MLP neurons of a small language model. Each row is named by its layer, matrix (gate and up: input weights) and neuron, and shows model dimensions 96-191. Each number is 128 + 32 x the weight over its row's rms, rounded and kept within 0 to 255. Numbers have three digits each. A neuron's up and down rows have the sign that makes its largest values positive.
After each neuron's rows, "fires after" lists the tokens most often just before its 100 highest values on Wikipedia text that the model never trained on.

L2.gate208:141147165115063114138080151136152112072148110117130165154128157170171136161127117156125072170101112155176185080139084074140184124092185122060121153138112170129195174158159110143161115081158173141182178080154126118151108180084131173194116127155135129144068075068138080138175156105124097131
L2.up208:153115137109099110115114117158145077143146037092127141094177168132091180101110089153108170103174097176129156094087082056107138101141116093040121137122127134162141092123127056116161065053111151120135179110118133160150147120191156134161143099085143072101086108157111135101180077120136157130
fires after: " was", " were", " been", " is", " are", "ne"

L10.gate617:124097118133048145159106167151066136154113122104144166081080078110112166153199177103154114114113095123110086135174125113149126127133153132134106100086096103130188085051162137153155103174103048104142096093112155095117139119097126121095112118120019153148131102116113182180117142083147049139
L10.up617:097125117112150174141167185143125181122106134118148124083052146150107141142147157119141155058150133178071102146164091130110146128110093146090116082129145136162152053142127137175114177144149118112090173111148115152115125129162208167141134112176119143072086183055115078153160174079103126089
fires after: " 3", " 1", " 2", " 4", "dale", " |"

L9.gate590:112089138156070134145120168141067101132161108065149112066100120133095074100123137105117124100114113128157123127147110163127107129172126099158126071078204139178044116145133131130142093117054082097100101135173120181126167156118093159155132147116163169159160083117151188118122121148139145112
L9.up590:096131130088137123145138136174110121114162079126115146058125159136142154155127139221141097120139104162131093121143078099125103167150145110145119094146151122112168142143088140145150149137082174054065091125149124135130159114104146186148136163077080115149116141168123096132110206142061064094
fires after: " 0", " |", ".", ":", " 2", " 1"

L5.gate134:117105162033050129150208137165172172136112068094160097101136078177134124158150155133122124112082192146135108127097154119090153098133138208078110126190127139079098130090111109119164110208094181150134147096054089145109147107171170142151113109135108117092143072119187146178125135145115094098
L5.up134:069158133133129127144126111039145116080121152157032141115150072102130120165100083143118138087162072127115107075096167129117116134128169109130144114197137149132135113117169130091124161106068080166067146153106140123139152166122085125124185207114130186138103152124139180134079135098122091137
fires after: " University", ",", " Bir", " Rot", "="

L2.gate125:157103156159125121164115081128087104086110138106145121118103122178097091143141172117068130121114171099125162144072172088178057072144128129127207109117146152144122130128137181141143071142168143142143117150148178121138148083168155183136065123150121172103112129146114111076144184094111118152
L2.up125:112136106137112170156124164169119148173140229095076125106100111133150129141085197144125092135158137041147185112107106131114101138107173130149142089172155126137071116112116114123138146135108179186154134119078174106150127107127159117105173102154130122106166100113154147115164091119101178139
fires after: "–", "ing", " ."

L4.gate309:088098127122084143087186090196162136136117072108159086155183107084083154070120178126100130102152159178090131171146077132093190141104121110116140137149160071159069070146096168136174104120213095185134116119145112133119136142104049122133071137128121100096131132120123112107154112138142147118
L4.up309:088085098104088095126138146146098192182178161135101149107103105064164164110096162116083096158063127149090157081137152184125127104080096106125147152114116119093144154147078118124062070135083145142126094140143141119120136143152131098137144159219099082102155083174120118153105108100113079166
fires after: "\n", "\n\n", " (", ","

L11.gate589:131138094123142167154137154128181144118108129092111145095171118143173115122145090101165112042158194154155085131140109176189110134150151121122084117098154107132068149129117178178156110168076134152119172162103164161141139126132143139150131081147100148141140126123117172095136194104153108144
L11.up589:110103140111085129197095110173137172049083189153174141110126206137155099136124124154145126121118136091167132120158140121173137079162098078111181104127134147086080119130154138174149146166159156143106116072180096131130101101177204118116142129096148102098153184197089159160153165114112079144
fires after: ",", " January", " United", "hat"

L5.gate39:137148074054107131100127105151135109088191120141102111100186141120118169119097136167179147159050188091061099169151126161133150059092117152113132118158132106140111089151110157164125100127111124097173128139135118088095131096194127134127126113134162168147171145097126139101090099061090087126
L5.up39:123103117144113133107097103114190147155166067113148151086155205092143126139111200163194105125133114109085110108130179152165139101171118146104076184150110122124122106148111138111151138179117113110172156108108130176089162140175063154142136102114183136138154108131097095155122093096101117144
fires after: "\n\n", " Chart", " player", " at", " election", "Population"

L5.gate612:129102118090122163109146123107114092132129065103041169145081183158183152143242178115114137140120173114185141123099108184114137163112113109148065126116141099163150121138123136175125076116123120127156198132144122169068091083071112196122143147125163100082111083092170104118188152126141131116
L5.up612:180147093135126129084112114136115095168114108121113095097082086147172175082167168118104149120084121127097115185067150148110125119109150119131063084073142087177111098133155123193111111119081126142194146137177123104130141194070123207132180116094105080075137130114095117080114130138182169099
fires after: "."

L9.gate10:177135122128128080112111084139150177141096099118113145091080091126154162155115154117125112115155072154140100150063119135076121160147141136134124138127147145167150137175157160146201096127159085150131160105240143103134050085078128075111181178123112128154187125188130095138158116101125110159
L9.up10:086092121119172112178105091057079182116128105116122141171091093121128172126173177161236172164173122167126139141067120148114169086129087112212095166138113150159080093142129128069123116091094179164124105086105124109109153133140151109103172119099105099073143123102145137133125126100083110152
fires after: "-", " Total"

L4.gate621:114109132106117121135148045111133137133118123124184161105133127113126087116119157166089092191194074145139153178113129125151083100119073075167175092079150085086075136138132156093104076179209116114108134109125109092117121183117096067142104177126112061134099126138133174066114132079171133164
L4.up621:143173152107132113133095155104102096134199096186101140157110080099117148050117143112107046155119129137132131094106116178131079090091141086165124169128094146140108107138112188117105133158114120118114128183145119121086141201156129095204146168140123120118069085160154115144142107122143120153
fires after: "\n\n", "\n", " Mau", "Al"

L5.gate137:148130127133107114088139100147131177130108116165130102077087139162059147126107136067087071147184132098077074160134182177138127116132060139126135139100096136098152181146099100100088137131089169143088150164134167096145106109179164088108190116104109180137126121162114173125118091063157100115
L5.up137:118107073113160173138183095105078151084112176131189137179120154148109120136114191121121138197177158120110159155147113100151153150154141170136114137133163106089095134130169192097131132064127134142123159148177203168144145075114131208140115152115156185113103126159099135165138121112137096097
fires after: " on", " On", "On", " Born", "\n\n", " along"

L9.gate284:125102077095152191157227166137135175165146167131065123172128117131140135164133143119093128149120085135160145139144073205066097107094176100083127173175139128064104214157123104143140130135105122174125123117167122193127098095116119093104160115117157055113188125108019103180156108090138139124
L9.up284:048142148085168159155114165147125072135137116189136100124139116148114092100089090171149138157125126116192170116114146114101144076132150131085127140152134099170140097123177135140134159192153144140101117117128134071152125103118169120152147079073101102149199157150079111153134158102100072061
fires after: "-", "″", "\n", " |"

L5.gate497:141117106128124160123100191128175152089125146135130143124058123096157107119132125143109159135137130171097120126164111110100130122126125084126116104103042177160084120098112135141099059152077179154103088150184061128126162182135147160135147123156138129159152126122188127106187146085129105142
L5.up497:151143103094141070084162127101144180063103108125167111117158133170072081092150109114106129087101078130126133112100130103097133098177146145158124155153146150159157147148147138175162091106138101110197152165088187147142143087116141125112129150164120169104046101117095149152097071104178191136
fires after: " was", "\n", " is", "-", " were", " be"

L5.gate310:124149122135042149115078074169094130193110082058140203135149162161166164148070133079188151178106106160089123084124070124098072139114134123118150135142153164122103180144095104108130107086068155149079105167109135134170178123099163139125148144193094108144100145108092144091084073093138073113
L5.up310:150135106126131100100133191120153120071163108140110112110080125118114071137160152121160101150134123116119093104056082093105118056084200118111176068145149081107132151100136137148122139169158197148129142138182048132161092145113125172143086099160164113077077185145144119129142087141162122150
fires after: "\n\n", "\n", " 0"

L3.gate96:114102053112118132165152111113113115045127101065053116181101178142122127184128133140137144109148154153092181171089123139052124159185173150190101101122105119063107111171028168133167091140159149171143106099138080116099118174093108153121182129080127080119108091115167154145145163220106112092
L3.up96:096107097147092145083098130186141132074171110101139126113124053098076178104148128108149156093173161094139126159116122145094149160147171163155154120098146097131069118151120155121098110086184122125127146121180120094106148150086138164110166172076107111110102123140096134060152127181138143122
fires after: ".", " o", " (", "–"

L2.gate514:194146064112157118149163163103169126130119105081119171101068157170102129186095112156129140196143094153131107143077112150114167117170060139154123131112091142114162159114120114116120155067150135131122113116143113169052157131114183136134158040135146114129079134121214151171109107155065112194
L2.up514:134150136111143124117128165118209112098067091142127123089144178173130079132125128091094077169083133104184183068071143140199153072117090153151160076104099106119156160159098070129073122160082157136140107151120143105150191153125123108113147149126179099111130134117163143159134118105070101145
fires after: " the", "/", " /", " and", " sustain", "]"

L2.gate376:177093052132111156132142065094075151081079093100132063111119129177134111069126140131116137099137095055149133130122209145137107097071109107147143128108119115124044154215160222083101168105113186084093189147128130149116154098106149149112085140124111175099141177164092164134060100098208099165
L2.up376:174159130097159107126107120166154098090135068113128136084120141081133141129146137102118120140119084119080091139085116133071083139132135138136142045148152132136109155172103133126110164153135158148072106076143125157158119180146103160143055150090118125114143161094097160161189119130100139110
fires after: "\n\n", "\n", "′", "\\", " Ne"

L3.gate385:127147121174166115174142095142080113117192149095125185075111102089104134125176134164132172138155141092085068107107122165091171083182154167165182083144102157169112160110125099113124150189177125072132142093132094072140184143172041137110131133121153170116127114177148153124150138096154150158
L3.up385:183108107158105079131094142113173152082179185065094135126086171164117114139135125109150067103119090156145130128123101139087154090107117168131138144036156105129171181082110150168127094104143138171180117100133163121112057125147189102077165107167097147144159084095140125094099101158120122155
fires after: "-", " Associ", ".", "ig", " Player"

L4.gate399:136121154103136097141097139074054123126138144103051113130122126113168166200152113090096117175055147158162140082130151109186123109150106124130104139133119126183133135085122153084086102137182100100112103197171165155051112114093135161169150115161111115143187162171194092160047128186132169112
L4.up399:089092137141144117077138138086122128125075132123073161133071156151129120129147155102132089166096155090139155063065125135126140182123150133085127128098156109108111114125117156096126119160083115148130072143148104124105126115135166164068120119108075078110152047089084125125105170115075104079
fires after: " 1", " 0", " 2", " 4", " 6", " 5"

L3.gate16:170117092139173103136122130156096145128150120131103117172101173152108155180128075123113135097055047129148153133124208152097107098059159117129116125178135162103165122153132116120117107037187168163154133142153151124107114153131029112077141140090092130086130076106124112131117140143066135145
L3.up16:153155144118104111118038090125114101157138137125134150196094152182086141081134146092160055117109182145140151146129089143116125139139114082089106106148103125142137135204144145192105181106167118113105154135148158168154173160145179078101170139134096061135147123074148133092164071124169127152
fires after: "\n\n", " \"", "=", " (", "-", "\n"

L2.gate574:152103087161174088109088094107098118127166147143102156124082106148135122110145105187112126172124115138103147079106093136091176121117099221171163157156159168114141132081126141147149087163075066124149157145148145076181158139091102170091117129149122110111129088094147141112094060071133163135
L2.up574:088143170146077181088061094135111102139113157133149100123088091179135183188130096138129098149153129152132134172139090107121110109110184172073075150161141132150121115130173097130117131153027096121099165213140181122197114124127177139150133111133135110111169150081151138135122071153116075103
fires after: ".", ":", " where", "\n\n", " qu", " p"

L11.gate503:113096104130107148090148153100062133199121141151137113097177164157182131070093168138148157125115117061130154167127109103150081123164129134174162158134147109134152132081124084128131135126136131108159175147131140108119144171102142130096104155115137166172107130117174125136112102071200167150
L11.up503:086121138150127130096115132151153109139117106087172121182119131110149067090099158149154122136157151083157128141178126145106140153100119106122150139147134149139183175081116166156160189181123121138118195151110129117115158124121081109142157103124138130145077171153118196138106181054107149145
fires after: "\n", "–", " 2"

L2.gate69:164114146073030044120105119136150153092107095120160130166117080136152148140117119113126094126067120179117104072145142123105138135148164171125034142104195165123123110106156076128145095112160116119145134124138135143123132044140104102166112149189097187114115086121157112154139123141167070162
L2.up69:111226165100148058116081131179164168142112128151172058093078095136176097129168130097157129121104127138139137101124124144140085118053091137146166164161084135128150084163116180146130097136101129160101092134193121095122153201117147157144157147133166213132119129141089130106112127095149137125
fires after: ","

L9.gate462:176131157133135157142135147137162105099135156140142144077145150093143137156135151123093133146188129121106135128111163156037119184134162175120143084133157105121115092115040134176132114150158137126101168124106181088176146127093116088151088096122110053146191105140148112118086148162104174130
L9.up462:135136129125071174129154167107125154159134046140121144098141181100082125122069085153120161111163095060147142125147140107105119108130213160082119109105195115098160118155109151147132126163079138142090185143155087117149133170112159154115120103182108056224153091139114117200103111132073139165
fires after: "=", "s", "°", ")", " ="

L5.gate196:167162126146143135149097049103103160101176157103193138127089184089076087088085099132119113197079124144071093136204160160109112053120083147135096132171124123148089109154146162138137110089126079068130105183134068176100136105148161135146128055091155120104113109160152131163142098115139090105
L5.up196:130141081149131042141099196132091125128115138149097122156118127177089110154111114121117082145081136095100196106048124140158118181152147157168132117080197177170107093134166097146169140038161108080080173146153163136090102107128128139119115113088140100174098117182096121122126092106176139088
fires after: " (", " −", "{", " non", " All", " high"

L4.gate283:147099146151134183094170175125117111104147101114182099112140141126066089164172130050143122117119205181117144160134120096126119128137173155145064096138122179143131183142130116137134172160092097110114108191107168114122118095163103157089158204206088129082120086128140105178192078095113096096
L4.up283:132070121144136112149090161124105141146087153140190128105156129146090175054113184123094144086078098123096131094133097073147082101131132129152137107136148165173142092115111148124130160148190153182189115112161165138167139136144162113123138135162103115169148152199139066215149096063119150143
fires after: "\n\n", "\n", " 2", ".", " 1"

L5.gate267:173085149106172170136143161136112109114154170119121088079083155155130148184123122081101165127149125163182174084145171191113133122100133150051122124076081190195131145130041147117147059185146175145123152148160150100156175165140132131159098138132123173095166108189136086146167148134134147147
L5.up267:111172137152157127135152143122156149182160064148132103113132093184151122154114137192104105092130052143119137117189061103100140085163135193166069075125139141147155135090117134131128172141182127142090119117102139057121148166115145107057174107165101147118110102160133157097098117126113073110
fires after: ".", ")", "s"

L9.gate349:134110197097150153171127140072136104108123142086125148125118124123104151153120173098124124130133197071180081079111098132061120158134165142058169090097084129127103165147120098104171147155082150114136176117107140126096154134120096142091146191166120140158123103121174191182134152129123090185
L9.up349:095063158091154088077137149091093120127140178084151082108156109159139140122085105123066164130128118125152085119111104108076151160098146166118117103146170094110207099099157192064116072137156127161092178088108152116141122157071088122115104130149074135157122126110147138158144116112139100089
fires after: "–", ",", ".", " which"

L9.gate210:157131115092164104187106121140128109162160150090082175136171064100148134117146130061147102157067125108152132160115065125145125152088130132178097138092107183111107127196146147118137140066150110047135100108135169086140166130104081035090121099119143085142090107201124140125082145122125087108
L9.up210:165122098136139164140166152143148070086116121095118156110129108131102213125115139103160105141107104097130127153107132120121123082113099163125087177147084126147095118111114126110127165092110146077135116105210139127135124160126109097149159123114088088099106131071164107166115027023068077162
fires after: "-", " Goals"

L9.gate366:123093127103151138160150063116134063037106111168080092098177156105117136144139159123097144142092094114138121109130174165103159098195126101167160161131090133132117142119134157127115125130110150106123124196134176114138065123128107085117183133126137091169169091150165121126083121123108085133
L9.up366:130124112142167116103101085034162099125134105047165125136157103118125097223130182133157133160141090178086136173142111092058113108130164102112093212111068145166074144137157094110118115084107140078137142117117157154085171120106191150097118085171092163111131150151110107147122075154134119138
fires after: "=", "\n\n", " \"", ")", "\n", " ("

L5.gate334:088068110162162091104130034166059180135139100086091107060138128154145101141106112106152155103141072049140134137123155121142169128170110077120101099079109072147109124119151159109136144145103123161160139122084072068145130097134097148117126149157149124130120142105144146112104126133136063156
L5.up334:119134090073136178073100170109082200129094175061129103173152103175122149077150130139110115111110096130058097148161135125126148187075130095112093145096130114127030165132113142124148114123126136095134144162178137206115165139102091118118161112125193123113155134106113096130155116148126132108
fires after: "\n\n", "\n"

L2.gate383:143061086101104202122099169156141132166170086070047180144105089096144154139187168176145114123163158133085082137128125136117124132110170171183037115153133090105122109063110133117074134097142104146110124137171167108143173149113097121106153159094059122151113099158176132171117139141124081127
L2.up383:113147148171141085053067138127132126168162146088117132138044099140154161138152072115148118175190156134146098170104104060058103174119169181175158141102097077092151103067127139180132164137177117144131120152135109156132116110129110135133133167164136184158118144196137082077117134138127094103
fires after: ".", "S", "ches", "pl", "'", "igi"

L10.gate612:151097180078159159156119121124070153139127125112166152111125113114122140123094109156080157135137161162110127093100129140153087109160110154063059085154218127089200113102126122106106183080075123101131169118174078113146129179077098163090165153123140140138132136114129080109138102154137132156
L10.up612:084159117205177099163162103128102182107156077136122161157085133188103129170115136100160170175121084186142103126117081156114138159064182163103079159143132155148141070117200103155141136119176163143119173100110129172193161118126125134057109107162036143130117155139161163108135155142089071085
fires after: " |", "\n", ";", "|", " −", " acc"

L4.gate632:154136183106135058167112105109204119139134175101123108124067094112113152170089082114071064095212150091048112127179167084166189098157135186128129140114118144131115150206123069100102121117134161078093160172123167100097088140123123139080147102138109108133175059172160159118088105152118122147
L4.up632:114153136132138143143142147117072095045091148107069135111134135159146130151149151124170147085129153057110160137093131172129138128107066171151185118126066153136172147113105161183104128114143159146116118101139127166103146137085137076111177110165099124120114210117160150176118110039145130172
fires after: "-", "/"

L3.gate450:129085129110140049163143129141112148164132210073115089120100160173176165112155116150118087109156150095123159104124071185103136135136067101095103167109190157151159133134106080186125144149155142138133143087125118129153181111121084135166130179123076105089060151175145134146105065104107119135
L3.up450:157169172127103075105122165098080187097130144129073074182147104152121117182165077133085113105096136138183150152086091050136169132153073121159085126102164114173189098119141120125126183123141085152151107070057120117117151162143159088132170143149220141133070166161108135135113106151090139172
fires after: ".", "\n\n", "-", "\n", " (", " |"

L4.gate551:152114121095136112088104147185118206129165133138157098153156165130117168159125129155136110093124126065152117139184105094097122180157151132124123079148145114086146153102090131088198149080173081107167112158177071131111181139139107150128076124091158117144109083125151137120143142150097159118
L4.up551:108151145111146094115171138072110121118138124118099161142081164145128042138099103105163129159084103066103135068088092161097147123121129111140169158107110108078109096101144098190094169080168108165111148121131130136143146077101205102123151091113116117150132104182107132140082139148160135143
fires after: "–", "-", " ("

L3.gate189:138078125063149042119128183114096151154128148113127107135108127144153134133104150175105171072199119117090107163112139077104155103199120085147104107116126100088119139141078136103113132170156160070093145135127110151114106170169067152093144138143080093102097102148078109129090130086102148110
L3.up189:134106189105200139114148132187140122117094131127119129080111101183097117110209121099108135123103133201169121156078111120130138067162101142111179191160141118194117103110104161104152141169161151027069142117104126193140101141135101097116084104155101140123140125101120106147132106105191087107
fires after: "-", " bo", " semi"

L2.gate504:079109160136120083114173123107138098141143179087094124130212128106094111108142102105134111123109098100144102143112128098116120116108078149154151137178143129099156108158045103124112152104145188143142130142105129062114081160130126100107100053138137180115107069119103176183117071099115195103
L2.up504:138119185127120139129120118182117120108054136136161092125087103177181104131109177096081101154142081121152161130100108104091152121090103100197158147116062104122158116091133141203176119176148103111118127100188158092146120149125140132114165122197129126138123091122115128120147144111179111104
fires after: "\n", " 0", "|", "hi", " F"

L2.gate501:176104127093123058155096177144111145113127110092144098093194145094127194113127137105121158080077110110184102156140120110090147061139069161151126159140090201120123127124137100138160094092196141079106126132108107091115136092129132104172118136151217171138080150137120077138114128164103164122
L2.up501:122091179143115071160100077153096159105153172094142121172126116164097145065109149119162189111148091105128107120089166083120146158119129149145142109077083157078116170092086150182110095151199164156120088116156116127153115116100190099152140108137150153140188099058105141163169086139158112111
fires after: "-", "ige", ",", "to", " a"

L5.gate525:191115085118169103107126133076107171144136146100130126154125160169096089155148102159142116034159113139121155170171197125150158083097087095145102110095109104142199147163142140102166069073139094210129139171116170083151120077144102151107107086095056168148145110152113117119120121117129110150
L5.up525:190194100150129119139115190099061181182159082139123119110138178130151120124127102099124152126181108131137124130142131122183130074140103149133085091167125145133166126149154086135114169106114143145147156100092149081104089179109133106080099057056089178107159148085129155117105136110079115111
fires after: " −", "–", " +", " (", " Website", " "

L4.gate157:126090112125210091133125108099126146098190118142124081141143091087082125091076171143078142112170158124099098155139091155085121110154131164109098075159110106115081122135073133082150143132086148147150136134149089106153131079160113079158136115158155104136130111134148077018156112110175101121
L4.up157:129104169068116091134108117104141110121175072111134139159135109124096104137070155100137072170112150126090120135094158132131193132141141120112106159162090165112091178200132144089141191108091188101166078142165107223109077123178115121109167138144110154076143117104116090113130160078123124162
fires after: "\n\n"

L9.gate311:095103132111203135133193136164126179100216166080136188141127169070144120166104077171156116103122173142054158163151120126168135126177078172162141056125110098118108153065140176089157104138198138103182156133156114152166153147199123139098113154164125166105138135107176114128160127166135144104
L9.up311:085131100122146142133108107120101173125122143091128124090148143120102208118194074125156176095152101167103087166126105120115112141150146101132173113149061065176124145174104123122087085117109080135112094174159113121129133052130159181164165100158157158214099162115117125181176138141138209094
fires after: "\n", " high", " |"

L5.gate355:153086113083146186092137172170089151141199131168198123143152097166094128135130165156135100127131133136085150092152153117093155095136135088152117131111050131093162164146130149191165121131122126126147086099119122118175166128161171101138168131150129111112119126157110073170134101097130108156
L5.up355:126094127121135160122110201164189092122088094120133173143111127132110128173105092121170122186160156148077105112141138071146155140110139145123097190132146122096129167108126191136072147135145148079140176115181130069116111120131089072145127182092153131173154153127131121096135163096088093104
fires after: "=", "\n\n", "-", "|", " |"

L11.gate303:115072130086114090151118151116093180170175174124127137153115148132130095111165100068084105109165134158138103183078148156109106159149121147139129096149110139149041139081151156130168098145181158143130121085088114051142158199138158132083134160105147140181157122158069131083149106146119070159
L11.up303:156162138108123123097077096214095153167113138071132134166135129170121106094124094165143099163163162165148203134135118172112067132131132139154070125089129098110092140179152187092125109136132105076133111105129162186106138149138128114144155138137165145181081136093118113149137149157117135176
fires after: "\n\n", " information"

L2.gate767:155103111148110149069075121189158153063122076149145125139123042089127164140132164117120158104150124081108128137090106122096139107067115185135114135126096121139124109092091185184116175112112137136153132201156132098131126203149106165175106089115107093101199110082164091079152133144118065139
L2.up767:111151088117098151131141166133121029092159102161148142142111164150059134076125116157093085163173092095146156096133119086105094085161075132152145102178102106151077164147064141120105069148160141170131115175136090130138144081104123086163171150123142141141151161105168132119141127109154066111
fires after: "\n\n", "=", "\n", " (", "-", " |"

L9.gate111:133152124171105170107113075128168148086093090132085116179126114162118102126132126119104099080097128173139163094100163135112100082153143105186085174159099119199096141110144178071118098138110147173140132163092148172102126117121138129166116175181137142122136155110197153132148130142160158110
L9.up111:163125179091081095116168163127160126133113071101136126171109129168137132112117166053082128132110158141118148104133138177116084117137121108186119092146073153148139151121120099156106110173143154094076153119153100141127132134175102082162166085156145125097127113077157117089126172152161128156
fires after: " |", ",", "s", " Championships", "ens"

L5.gate356:122121106137104149194105115119176138088142139114140121064084143133132159150103112141124145095135125148093133140113081115099134082212179157122136059161124142108093117054121194149125107139114150110133103165184072103137102157125158074151150145095157120110090061131138159155145138133178191154
L5.up356:134105097123140138199160124120202124134124094167108126083117080138102139098152134108144105119079142107086122113132138100190128155133169122109197137147160139158187147122113198114101152125133128132140097076126079135126049145202130105160109133105139147142110074132079181111142083098147101095
fires after: " (", ")", " was", " is", " Serbia", "-"

L5.gate542:124131144078126101145127104114111151090083087112100116116120135127125100216145108138107160128145096196121113078145128156128150111156139159117125135146114110114133141168118074145075072096144146143150182107168156135140179150050151179155142138153124108128151105145107141106068185205108116128
L5.up542:142158077135159159157129099121092089152133128148132093082112139139131051169156095188100097098120132095131211163157123132154102155133174125171112126146157172188139086150099073102131092100093121107099109111145140122178150160117168124128140150190126120125063093157162118095069128084127133152
fires after: ".", "\n\n", " |"

L11.gate698:150095122099148137075213125154103120072124125129072178014092087134121166111178149084117122177114061128157182156162127151146119103124214114101136099126105189130126176143124112130122149149130140196157145125119198114150090122176178159134157163093132112134151123136190140159105073081067090131
L11.up698:065100135089116132157123180141130121136118144090134135108141156109151156051150094083161145172204074131125101072093077090130133149115162072138071182101124133114142209204121112132104128142155121158126119131114087074128122089130120079161091117184184099074110158094043142109093135083143176114
fires after: "|", " |", "-", "our"

L5.gate221:117110149123090121116115107131126082062160101158126100146129084114140092170073147139120169143067163141133108088115069127102125154139128169130065109132078169133090168077085080152130108158156158171085080183103205108127148122128169158158133084130153113106152140162208128121147136171187145133
L5.up221:090153117111107084136127080129134128063084053161134142195147132115131103126087153088153164143075120107147118117142054102074114118185140167143081120090149179132163083117185144119144150176089154159063118153170135115129139173165135103179107088133181164099120098147134116119141104149160074148
fires after: " 0", "  ", " 1", " 2", ".", " 6"

L4.gate296:068153157122111157125118125110100097103127074147056189082094092161102128140132120121100101140066080070064094133137121168075095149113152175167133138111157127149125106079061122120055162130183130107138096159165125078156145106112093164073193148155090140099118142122113095141147099128128140096
L4.up296:162165178172096112145086095124190171190095204093026197120123125184142099159148178071126135207054088132116154131100078168117122150112162150083062158107091138122091132111107129153144111162115159119075122137168083065122154122112112120083146109118074098143138096079136173159155110167106129111
fires after: ".", " Tra", " ju"

L10.gate50:128131130096182164125131145152097087157085108108137117074078169127191136150159094131152090180137201074099070149114071166152140218107134120118136100110139205115096109114134165110072152154083202075090183150162119117142047110134132183145126121142117116125107111123126105142150129084136184154
L10.up50:109101091087135152106126119166071137192147233062122125157141163089186093113074091105168086114084108147133076127093083087135138085120115186109116102063063151106085107125091104143146132129110102120026097123135116069167070074064141115139129151122124081123110157142171124126154126078155169125
fires after: ",", ".", ":"

L3.gate109:181115083106084148165144085115136093193066103166096133136111124133103142128145194146085143201148082190131126134151158103082070131136102134237088145097125133097125118153133148100165074141127099140107123128117115116138175139158133118138122177110055146109172096142124108197112110110124150142
L3.up109:147158161081080140132129048132132115118059120065178111163117108104165134146141095111154108163117174112154135178105156117147159212111171114098095116091103104159174127118079143129090215098112110139120117149163120073114138129168124202159139112158108187214192185145090142111122156056110105169
fires after: ".", "\n\n", " Lo"

L5.gate151:098133137143116102114114149118147117190132141106144116143160138121138171100123174099092126144118170130135120104113172107110139113154100148139174142188112125125094133108108151159114100094153111114129121115128161145082156130071116135155126181091129125166114117158153134100147075119160162235
L5.up151:081108144084155125143158110098188147063130160108147156099105102115116092116085115115165104142167117087098139096102100094120092099146099065131112098164137135132041139156145152041127166114098156084127101110156087121105158165198119082109163112053219098104139161135090120121149139119142116150
fires after: ".", ",", " and", "\n\n"

L3.gate559:147160095128124154151107120152127098132101170104148140215101099130125177114105172173053125083102125154119101086167117127101164142130163144140133115121101135144152173115065108101078163091123111170168134153127061100136168152121150195101159147187110161169087125114151178108076080110188119085
L3.up559:138117124188136151125150108117132107126098105144080083173109184175195161184169111161113145141122124171138096145122100205111147110196116216164079171163113234129167115082077124060177151161122087183123107149145146104156133138090112130093160096195143152127142115164121162135117141125117116117
fires after: ".", ")", "s"

L5.gate219:109128144078128178092097158165133167059100183115150113140156123127159116136102127171117131120127158101142163157162138086131115127175162143077068101118152158087150145099163096141163084108090135096107152152146108101169133156120123120126135059163158102131150114131160089192151195106096120164
L5.up219:122157123119080112157160154146032111148180154157139141096189106102169158136080171137154117134114135124164110164086173095128168144122098153128099068151109150180146074088133105109126157078126161127153102132143122188139128160120094146201119121085156147159118111135122194144085176189125154060
fires after: " |", ";", "%", "4"